{
  "n_layer": 8,
  "d_model": 192,
  "n_head": 3,
  "n_kv_head": 1,
  "head_dim": 64,
  "d_mlp": 384,
  "vocab_size": 2048,
  "activation": "swiglu",
  "norm": "rmsnorm",
  "norm_place": "pre",
  "norm_eps": 1e-05,
  "positions": "rope",
  "rope_base": 52300.0,
  "rope_fraction": 1.0,
  "qk_norm": false,
  "attn_scale": 0.125,
  "bias": "none",
  "tie_embeddings": false,
  "parallel_block": false,
  "init": "trunc",
  "init_std_qkv": 0.0361,
  "init_std_o": 0.00903,
  "init_std_up": 0.0361,
  "init_std_down": 0.00903,
  "optimizer": "muon",
  "lr": 0.0153,
  "lr_mult_o": 4.0,
  "beta1": 0.95,
  "lr_head": 0.00649,
  "grad_clip": 0.5,
  "warmup_steps": 200,
  "schedule": "wsd",
  "decay_fraction": 0.827,
  "decay_shape": "linear",
  "final_lr_fraction": 0.0,
  "batch_tokens": 32768,
  "seq_len": 1024,
  "doc_mask": false,
  "z_loss": 1e-05,
  "train_tokens": 191400000,
  "steps": 5842,
  "dataset": "wikipedia_en"
}
MLP neurons of a small language model. Each row is named by its layer, matrix (gate and up: input weights) and neuron, and shows model dimensions 0-95. Each number is 50 + 15 x the weight over its row's rms, rounded and kept within 0 to 99. A neuron's up and down rows have the sign that makes its largest values positive.
After each neuron's rows, "fires after" lists the tokens most often just before its 100 highest values on Wikipedia text that the model never trained on. A number after a token or word is its count.

L2.gate238:23 59 34 45 50 38 32 42 53 44 40 64 59 69 44 76 66 49 63 69 38 55 20 28 48 27 65 47 44 53 34 52 82 51 56 62 58 45 40 54 63 36 51 33 55 49 43 48 55 45 30 74 47 45 50 65 48 58 48 35 72 74 51 39 48 88 80 67 37 43 42 26 21 60 37 62 40 55 53 40 46 45 46 35 45 45 61 50 27 42 42 48 55 49 52 38
L2.up238:69 59 51 49 44 63 45 76 40 43 46 68 47 20 54 45 25 55 40 60 43 37 31 23 52 49 50 62 64 69 44 57 46 71 25 49 57 63 52 53 23 50 71 55 72 68 37 43 39 62 61 40 61 63 46 50 49 56 32 68 53 44 43 62 24 44 36 54 63 46 63 33 40 62 42 40 45 59 38 77 79 61 49 47 53 51 57 43 43 50 37 51 31 65 87 69
fires after: ". " 21, "| " 17, ", " 8, "is " 7, "was " 6, "coun" 5

L2.gate298:77 51 34 60 68 55 50 50 20 55 46 49 47 60 20 41 30 50 50 59 34 83 42 65 23 47 18 56 64 44 45 49 54 43 55 51 63 48 43 34 63 24 56 68 27 46 28 44 45 45 53 16 30 67 55 17 65 57 35 46 39 59 43 25 45 34 48 21 65 55 29 55 59 47 34 39 55 81 53 57 40 61 50 13 65 59 47 45 48 52 58 58 58 57 75 36
L2.up298:59 68 52 75 54 76 51 58 74 32 62 52 66 54 47 49 46 52 24 50 60 30 41 69 10 44 40 41 48 81 37 39 50 79 44 45 51 39 44 43 59 21 62 48 56 58 51 45 66 73 36 40 57 78 68 49 67 41 41 34 33 62 52 32 53 59 45 26 60 63 44 37 54 62 40 55 56 53 47 51 36 58 79 31 26 30 54 64 41 55 40 61 32 60 52 53
fires after: "\n\n" 26, "-" 12, "born " 4, "centur" 4, "Ar" 4

L2.gate29:55 43 60 50 54 60 25 67 46 54 56 75 35 43 67 35 27 71 44 45 57 11 43 29 18 34 48 40 53 51 50 41 57 23 49 48 30 64 46 85 78 45 42 49 45 77 33 44 73 46 70 46 56 62 79 36 69 63 45 69 46 49 30 66 49 53 58 49 23 58 77 70 50 17 65 54 49 57 58 38 52 72 51 61 72 27 39 49 46 52 43 47 40 50 23 47
L2.up29:70 61 55 53 50 62 18 52 44 62 46 76 27 62 49 41 44 61 51 29 45 25 35 42 26 48 46 54 65 66 57 32 54 29 61 31 49 54 18 78 87 53 44 56 66 80 32 55 62 33 67 40 39 43 92 43 55 59 31 62 57 69 49 67 48 56 74 68 35 70 82 56 39 22 61 45 38 51 55 37 53 73 60 50 78 43 42 46 46 54 18 53 59 53 32 54
fires after: "| " 36, "\n" 13, " " 7, ": " 5, ", " 5, "of " 4

L2.gate96:20 78 35 61 40 48 45 78 17 29 41 75 74 72 68 43 45 30 55 52 77 73 63 61 64 37 33 31 54 64 50 51 46 43 42 53 44 66 78 38 55 30 52 47 34 42 54 43 15 24 52 52 37 55 27 75 57 48 36 64 41 07 42 60 65 41 52 51 58 43 55 53 70 54 51 68 42 34 42 52 36 22 18 60 51 63 50 62 35 42 54 49 62 58 64 49
L2.up96:64 28 24 50 68 65 63 31 54 93 47 38 33 31 46 53 62 53 36 42 44 54 48 47 60 42 64 61 49 64 50 50 36 75 63 52 66 53 31 65 34 65 38 60 31 49 44 36 74 61 39 56 58 59 57 21 53 52 46 55 39 38 65 63 38 55 43 61 42 63 46 48 33 27 35 71 56 55 66 30 40 97 39 68 68 43 57 72 50 62 26 57 22 41 33 47
fires after: "\n" 77, "eded " 21

L2.gate71:62 65 26 46 48 60 67 47 39 43 56 65 28 56 52 46 92 53 69 38 37 49 29 70 47 54 50 63 27 55 56 41 09 53 37 45 38 69 60 83 50 21 39 24 69 40 29 49 63 50 52 42 59 47 43 36 63 52 87 59 80 39 63 18 32 65 64 31 51 45 62 56 41 49 61 51 33 46 60 13 64 51 54 50 34 48 56 54 46 36 48 42 20 25 20 64
L2.up71:67 78 30 60 53 40 48 27 39 60 47 38 15 62 22 46 59 57 59 57 37 47 40 57 50 49 44 54 35 56 58 39 45 49 35 55 09 55 58 48 30 26 32 67 66 40 33 63 81 60 51 42 53 32 26 24 63 53 44 57 59 41 52 29 51 49 53 55 48 46 58 54 55 49 51 49 32 45 58 18 32 45 59 40 51 53 55 49 41 32 47 53 03 22 48 51
fires after: "| " 33, "s " 13, "als " 10, ") " 4

L2.gate294:57 43 65 47 73 26 69 77 85 50 22 45 71 37 52 39 44 45 27 47 30 70 57 57 42 37 49 61 56 47 45 33 56 71 39 68 55 51 55 49 39 44 87 35 43 32 62 63 55 70 58 52 56 56 53 55 29 69 38 59 87 69 39 47 54 68 32 47 65 50 54 24 45 59 44 55 64 60 50 46 55 78 68 41 65 65 71 65 61 65 43 65 42 63 25 23
L2.up294:39 35 85 41 73 50 71 49 45 51 49 61 52 61 22 22 55 44 34 42 43 48 36 57 51 80 30 60 76 55 42 45 43 45 71 57 49 52 46 35 32 68 34 58 67 31 53 64 37 62 65 40 56 39 46 45 27 81 23 54 62 32 42 49 49 29 42 45 47 30 39 38 54 38 36 49 62 39 49 43 67 38 64 56 51 58 68 90 67 81 56 58 66 52 59 56
fires after: "'" 20, "X" 14, "U" 12, "Z" 9, "H" 5, "Y" 4

L2.gate355:28 54 50 63 27 49 63 72 54 67 62 91 56 36 42 61 46 42 57 29 66 51 62 44 66 50 67 35 41 17 58 59 43 21 31 28 62 59 59 73 35 60 49 42 32 49 28 36 79 53 65 68 37 56 58 56 48 74 37 60 43 62 45 43 27 64 61 66 59 66 64 61 58 32 68 39 24 23 79 93 39 46 53 53 31 75 39 48 52 59 75 16 52 71 58 22
L2.up355:37 59 54 63 26 50 51 81 50 53 68 76 55 65 60 52 56 45 53 51 74 23 63 44 64 49 59 59 32 48 44 40 53 48 44 21 73 56 64 63 36 57 40 28 51 62 34 22 66 45 78 85 40 46 47 39 52 69 48 60 52 49 53 41 24 35 47 72 49 55 79 56 78 27 70 47 33 35 74 88 32 47 69 64 57 64 43 42 17 77 56 30 52 50 43 37
fires after: "," 41, "$" 11, "." 9, "| " 5, "6" 4

L2.gate362:35 15 69 50 17 61 81 70 26 41 49 63 87 50 32 48 57 27 58 60 47 68 51 75 40 77 58 41 51 83 46 51 53 75 43 57 47 40 43 49 62 61 66 32 67 46 55 59 54 52 22 58 32 47 66 44 63 50 59 29 26 35 58 36 62 45 41 62 45 62 49 51 36 50 69 41 55 45 31 54 31 54 13 69 40 38 60 16 37 55 42 53 82 33 50 56
L2.up362:29 57 59 51 60 51 73 65 71 55 54 67 60 51 33 25 77 63 53 52 68 49 40 56 58 77 62 42 40 76 27 43 34 63 51 61 41 31 66 83 52 65 45 41 52 49 49 55 75 43 43 56 54 64 61 56 77 51 44 46 38 41 63 48 64 37 37 54 60 47 31 58 38 66 76 38 70 52 60 44 23 46 33 93 63 41 56 33 66 53 31 63 76 62 19 63
fires after: "\n\n" 94, "\n" 5

L2.gate219:45 59 75 69 44 24 36 45 70 29 42 33 56 73 43 47 19 37 45 53 38 65 71 89 52 52 42 58 52 38 67 64 36 48 57 49 48 60 57 55 46 50 48 47 75 84 53 29 47 38 62 40 63 52 72 66 73 51 81 57 46 68 49 71 65 27 59 45 65 37 54 71 85 58 52 37 51 64 23 32 55 39 47 52 71 59 52 63 24 30 51 74 57 43 56 54
L2.up219:67 47 60 43 68 48 59 41 44 54 29 38 65 80 28 28 37 11 38 46 63 45 44 49 74 61 32 33 40 72 11 53 66 56 59 28 67 59 41 40 56 37 69 34 37 73 36 19 59 57 74 31 37 47 66 77 51 35 57 55 37 34 54 38 39 43 33 33 63 47 53 38 49 20 69 47 28 43 67 48 41 41 48 59 73 47 66 76 40 50 63 36 28 50 70 51
fires after: "=" 44, "\n\n" 18, "er" 7, ")" 4

L2.gate77:24 40 66 50 50 42 75 53 65 36 23 45 32 68 44 43 71 55 47 49 36 41 48 43 48 20 49 36 62 19 37 65 52 47 53 65 66 50 52 70 36 55 56 65 58 39 82 22 96 78 46 49 45 39 49 50 43 43 61 49 66 40 30 27 63 57 49 41 58 48 49 53 69 36 59 53 55 75 46 28 65 57 45 35 40 51 68 51 38 53 63 43 79 67 50 53
L2.up77:41 25 38 38 56 82 73 16 65 55 34 50 60 54 55 32 46 54 36 39 59 44 60 61 58 46 30 39 60 43 61 41 62 41 73 56 45 43 57 78 28 54 47 33 40 54 77 27 61 55 82 23 45 56 41 21 46 72 43 42 67 71 54 43 66 60 57 48 69 74 68 70 64 44 61 46 46 64 36 58 62 53 67 43 11 36 42 46 39 42 46 48 99 53 34 58
fires after: "'" 48, "," 18, "$" 8, "\n\n" 6, "| " 4

L2.gate187:60 10 27 63 51 68 69 69 69 64 51 19 32 62 32 54 32 33 31 56 26 36 59 58 56 56 41 44 54 51 53 45 61 54 42 73 46 35 67 70 51 48 75 58 38 63 62 40 48 53 31 67 70 57 63 62 38 71 53 48 59 72 72 55 62 51 44 46 69 55 46 10 76 46 63 27 43 79 56 51 54 73 65 58 67 64 50 50 47 42 45 69 81 70 51 63
L2.up187:68 43 49 40 41 59 49 53 63 55 48 21 26 47 48 39 64 28 34 54 37 25 40 72 52 78 32 55 74 39 74 33 58 60 74 63 36 55 77 82 53 39 63 84 51 58 54 28 54 48 60 48 61 70 49 54 51 64 54 64 29 40 63 35 52 50 29 63 62 72 59 18 68 53 57 31 55 60 47 49 56 78 58 50 38 77 42 37 38 29 18 42 66 31 46 36
fires after: ". " 40, "\n" 9, "(" 5, ", " 4

L2.gate74:43 78 72 32 64 46 62 32 39 54 65 49 50 34 54 51 35 65 43 36 83 41 40 90 71 33 45 32 43 34 59 71 40 45 34 67 61 41 54 35 74 42 60 74 61 79 66 45 62 33 58 63 66 49 62 42 35 56 59 39 41 38 35 53 50 53 42 55 54 64 35 74 42 60 76 62 37 51 32 75 32 73 25 21 43 40 34 40 49 35 50 19 52 46 66 73
L2.up74:60 74 43 54 56 26 59 37 57 42 46 49 62 56 61 58 42 64 67 30 44 59 46 61 69 31 26 40 38 41 60 63 44 52 51 55 54 46 56 62 55 35 54 93 54 49 50 38 42 24 60 47 79 64 86 46 67 41 48 33 57 51 39 62 16 25 63 83 60 61 50 81 52 42 61 65 32 61 57 66 55 67 65 47 32 23 49 48 40 44 30 50 65 41 91 50
fires after: "=" 31, "." 23, "er" 4

L2.gate348:68 39 43 53 70 29 39 51 06 74 49 67 79 49 46 31 50 71 13 47 53 44 60 49 44 35 35 39 69 60 48 57 58 30 32 65 27 48 44 49 34 50 74 51 44 46 39 42 40 52 54 49 55 37 67 25 51 63 55 50 43 40 66 49 52 58 56 43 67 58 58 50 35 55 18 49 24 60 62 31 31 72 65 50 75 45 46 74 44 36 37 23 13 76 55 64
L2.up348:66 52 64 61 40 54 56 62 30 36 39 54 99 74 31 66 36 35 31 38 47 55 50 36 43 39 47 37 53 79 87 67 45 46 51 47 53 57 39 48 56 52 40 35 47 50 40 46 41 67 55 49 38 42 49 39 81 43 69 50 43 31 69 55 50 59 49 86 47 45 52 44 64 53 59 57 38 47 42 45 47 29 34 46 47 35 41 29 51 27 42 60 68 50 50 52
fires after: "\n\n" 53, "\n" 13, ") " 5, "H" 4

L2.gate226:44 45 36 29 46 34 72 38 53 53 36 61 62 39 26 39 07 54 31 48 27 53 50 63 38 46 50 61 64 23 54 34 36 43 30 51 56 32 41 38 48 46 56 69 55 47 22 38 55 49 52 34 24 44 54 13 44 57 48 49 63 62 38 73 23 61 54 54 65 50 49 63 34 64 54 21 57 51 29 59 50 45 46 10 46 49 46 34 58 45 53 50 76 71 60 42
L2.up226:53 54 61 50 49 61 80 52 61 36 78 52 42 42 36 41 41 53 29 52 52 60 43 49 45 73 66 88 74 68 46 14 53 60 55 61 39 55 44 56 58 30 50 70 67 32 44 55 53 25 51 53 42 41 28 33 44 55 38 31 53 66 42 52 52 56 47 33 46 46 51 57 45 63 15 41 71 56 27 56 69 51 18 31 10 55 42 25 31 46 44 07 38 66 78 45
fires after: "'" 90, "centur" 4

L2.gate93:76 69 40 53 46 59 52 82 28 48 37 38 47 83 44 40 43 71 40 55 76 53 31 26 52 65 57 53 50 58 32 81 38 50 62 61 51 64 50 26 59 39 51 47 48 39 72 84 52 40 48 41 76 35 26 56 68 22 68 73 31 60 87 58 36 41 41 37 42 32 41 36 76 33 67 63 68 50 41 48 52 62 55 31 55 38 65 49 29 32 39 46 57 29 41 56
L2.up93:46 63 66 46 58 34 32 54 19 35 48 46 64 64 46 61 51 64 48 55 75 55 39 47 58 61 46 48 31 72 44 59 42 39 45 56 35 53 24 39 39 40 50 46 36 39 78 47 60 37 59 42 78 77 47 61 66 52 71 65 24 36 93 39 55 40 43 56 52 60 28 54 68 33 55 52 42 40 63 70 55 67 49 45 37 64 72 65 43 59 43 39 38 56 46 51
fires after: ". " 37, ", " 11, "==" 7, "\n\n" 5, "er " 4

L2.gate33:63 59 31 71 55 65 63 67 22 23 29 34 32 57 58 48 40 36 51 50 33 59 42 53 60 41 43 20 53 28 60 52 38 56 96 58 50 52 67 68 41 29 23 56 47 28 49 72 30 26 43 57 60 46 29 42 68 41 45 60 39 54 49 47 60 48 48 70 59 55 67 56 62 54 80 40 25 68 43 38 39 61 46 26 60 67 55 38 16 60 69 25 61 33 56 82
L2.up33:26 66 48 29 27 48 47 58 43 51 40 32 36 66 44 28 34 35 70 30 53 57 24 55 62 42 35 35 55 74 66 56 53 39 64 58 47 51 69 57 57 45 54 52 62 50 78 73 34 55 55 38 56 24 37 28 69 42 40 52 26 31 48 55 57 55 47 56 47 20 42 82 70 39 51 59 68 59 48 31 62 40 45 23 81 50 36 47 36 39 61 55 26 32 49 51
fires after: "\n" 83, "\n\n" 4

L2.gate317:64 36 38 58 55 51 56 21 24 39 56 52 43 43 52 35 69 51 43 55 37 42 44 23 64 49 53 62 70 36 56 56 63 43 43 63 45 43 32 64 32 47 24 32 41 35 75 70 64 82 42 67 44 49 50 59 54 58 48 47 84 61 68 57 37 74 56 41 60 58 50 63 42 90 65 68 47 62 40 62 43 57 41 21 37 63 56 55 58 68 72 40 33 65 32 50
L2.up317:45 53 58 20 55 42 25 31 72 51 34 45 29 60 47 51 42 59 43 27 36 85 28 63 42 68 31 53 35 54 81 84 37 51 70 66 69 55 29 38 53 44 88 56 28 51 61 43 56 72 36 47 54 37 43 49 67 82 34 50 46 51 55 28 30 59 52 49 51 50 62 39 51 68 65 61 59 31 34 47 48 69 62 49 54 72 82 67 20 63 53 21 43 58 62 56
fires after: "| " 23, "." 21, "+" 7, "-" 5, "−" 4

L2.gate247:76 32 19 19 56 57 39 49 69 36 53 37 32 34 48 71 49 63 23 31 49 46 44 31 45 35 54 23 36 55 50 49 30 48 69 46 49 43 60 35 68 47 84 44 65 40 45 35 59 30 30 60 52 35 59 40 42 38 43 47 77 58 70 36 30 62 58 29 57 46 47 63 55 10 68 38 31 44 30 42 31 69 66 31 62 42 34 53 69 31 55 52 55 80 59 63
L2.up247:56 35 56 19 61 66 43 41 69 44 49 46 24 21 56 48 35 69 67 48 61 48 47 37 55 37 41 35 47 61 49 56 48 42 41 50 64 51 61 57 65 40 46 82 54 53 41 45 51 35 56 38 26 50 50 22 64 43 48 50 70 52 70 48 13 52 55 19 62 58 31 72 77 25 69 59 31 62 29 68 59 78 58 34 64 60 42 35 90 31 80 39 45 81 37 55
fires after: "\n" 30, "care" 11, "\n\n" 10, "play" 4, "sist" 4

L2.gate311:55 56 31 24 60 37 61 37 37 45 50 32 52 55 26 71 38 41 19 56 36 33 63 83 43 46 37 68 54 72 61 30 42 69 31 52 48 36 19 80 39 75 68 51 61 44 59 67 65 50 69 18 33 50 39 51 64 54 66 49 34 70 64 62 49 39 45 38 56 56 33 42 61 45 52 66 97 63 54 62 34 54 35 43 68 34 54 56 74 51 36 49 31 59 41 93
L2.up311:31 42 33 52 26 56 68 73 38 51 49 63 47 61 15 39 49 91 74 39 62 62 51 68 47 35 46 50 13 61 49 55 55 41 41 63 68 82 60 56 50 48 82 46 37 19 58 39 84 42 61 34 38 49 68 53 50 52 51 22 29 36 68 64 48 34 39 34 74 23 57 47 70 28 72 62 19 46 90 41 61 47 36 51 43 56 43 49 57 41 46 54 54 42 49 37
fires after: "\n" 67, "\n\n" 13, ". " 11

L2.gate7:47 26 39 48 36 50 54 60 40 75 39 36 49 32 87 29 34 32 53 24 71 68 34 56 77 35 82 38 38 61 85 41 44 71 55 62 27 55 39 54 44 49 53 58 41 36 48 45 62 47 61 48 38 63 83 42 79 31 47 38 53 74 51 65 61 60 43 61 45 47 28 31 58 34 49 37 47 66 43 27 41 48 53 37 62 51 54 74 46 46 54 85 43 43 51 38
L2.up7:57 07 60 41 32 63 71 61 29 53 36 36 55 54 64 08 20 43 72 30 86 62 28 56 76 32 82 37 58 46 78 44 50 64 43 61 40 52 36 42 51 51 33 68 40 41 45 39 74 54 73 53 31 40 64 45 68 36 47 53 42 61 63 68 66 51 29 72 29 46 37 21 51 41 41 40 53 57 43 42 47 73 37 18 37 55 55 53 39 64 34 60 50 52 33 48
fires after: "\n" 52, " " 8, "'" 5

L2.gate104:40 03 40 68 48 43 66 36 52 64 67 10 64 54 59 40 85 40 52 55 41 69 26 37 13 25 37 75 19 44 56 58 57 40 43 70 59 56 40 51 52 29 52 37 53 51 86 77 64 25 12 54 41 65 44 51 48 49 72 51 34 66 62 34 55 46 51 63 46 39 49 61 63 38 72 61 51 81 51 50 44 67 43 35 89 58 58 64 37 89 59 58 54 41 40 54
L2.up104:35 35 80 83 45 74 71 54 37 66 85 38 51 53 63 40 79 37 74 52 28 69 24 44 27 32 62 86 51 59 22 33 35 71 45 61 27 59 44 41 49 57 50 61 67 53 50 74 47 52 23 57 49 74 55 58 31 52 59 33 50 42 55 31 83 46 52 57 54 73 95 53 51 59 51 44 59 54 41 61 41 56 65 57 83 52 56 51 65 71 30 54 42 70 55 53
fires after: "\n\n" 56, "\n" 10, ". " 6, "el" 5, "fic" 5, "Se" 4

L2.gate153:61 31 62 40 76 46 67 31 87 55 80 45 33 34 56 56 61 41 21 41 35 23 51 59 53 35 66 50 30 28 56 51 69 46 28 52 24 35 42 49 24 68 46 42 43 66 52 29 73 64 50 70 32 32 49 41 29 43 70 32 56 42 47 48 30 51 36 42 37 51 57 56 38 48 64 66 47 38 42 51 47 56 33 50 48 37 45 42 54 42 20 52 31 47 57 44
L2.up153:65 00 52 64 63 61 50 64 76 63 74 29 52 42 46 47 39 46 27 38 35 28 47 56 56 47 53 79 60 35 57 33 78 55 42 35 33 45 39 33 52 50 51 39 59 59 55 21 46 58 53 51 22 42 37 46 31 15 60 34 60 56 54 47 41 43 50 42 52 77 20 52 49 64 30 61 55 44 36 46 38 74 25 39 52 41 42 60 46 69 17 12 51 39 54 38
fires after: "'" 68, "wh" 7, "Y" 4

L2.gate382:15 33 14 55 50 44 35 33 57 48 39 39 46 62 36 42 51 47 59 50 45 75 56 39 32 65 37 66 37 27 60 56 50 17 27 86 49 55 58 79 45 38 44 61 43 18 52 26 22 43 61 51 34 70 47 46 42 50 65 70 57 63 34 52 39 72 26 50 70 27 73 34 74 64 42 86 62 44 57 59 41 41 41 40 54 63 41 70 32 63 41 74 19 59 53 43
L2.up382:42 30 66 36 48 46 76 66 57 70 44 61 56 24 64 36 57 62 41 58 44 45 59 45 46 36 90 50 37 63 41 38 65 50 36 71 74 21 49 39 44 44 35 51 38 37 57 51 66 51 13 52 51 55 17 30 44 46 60 63 67 33 42 38 77 44 63 63 55 51 48 49 28 27 48 56 55 39 37 41 40 69 57 49 24 31 57 62 43 52 64 44 48 22 43 35
fires after: ", " 12, ". " 12, "end " 11, "\n\n" 6, "time " 5, "ard " 4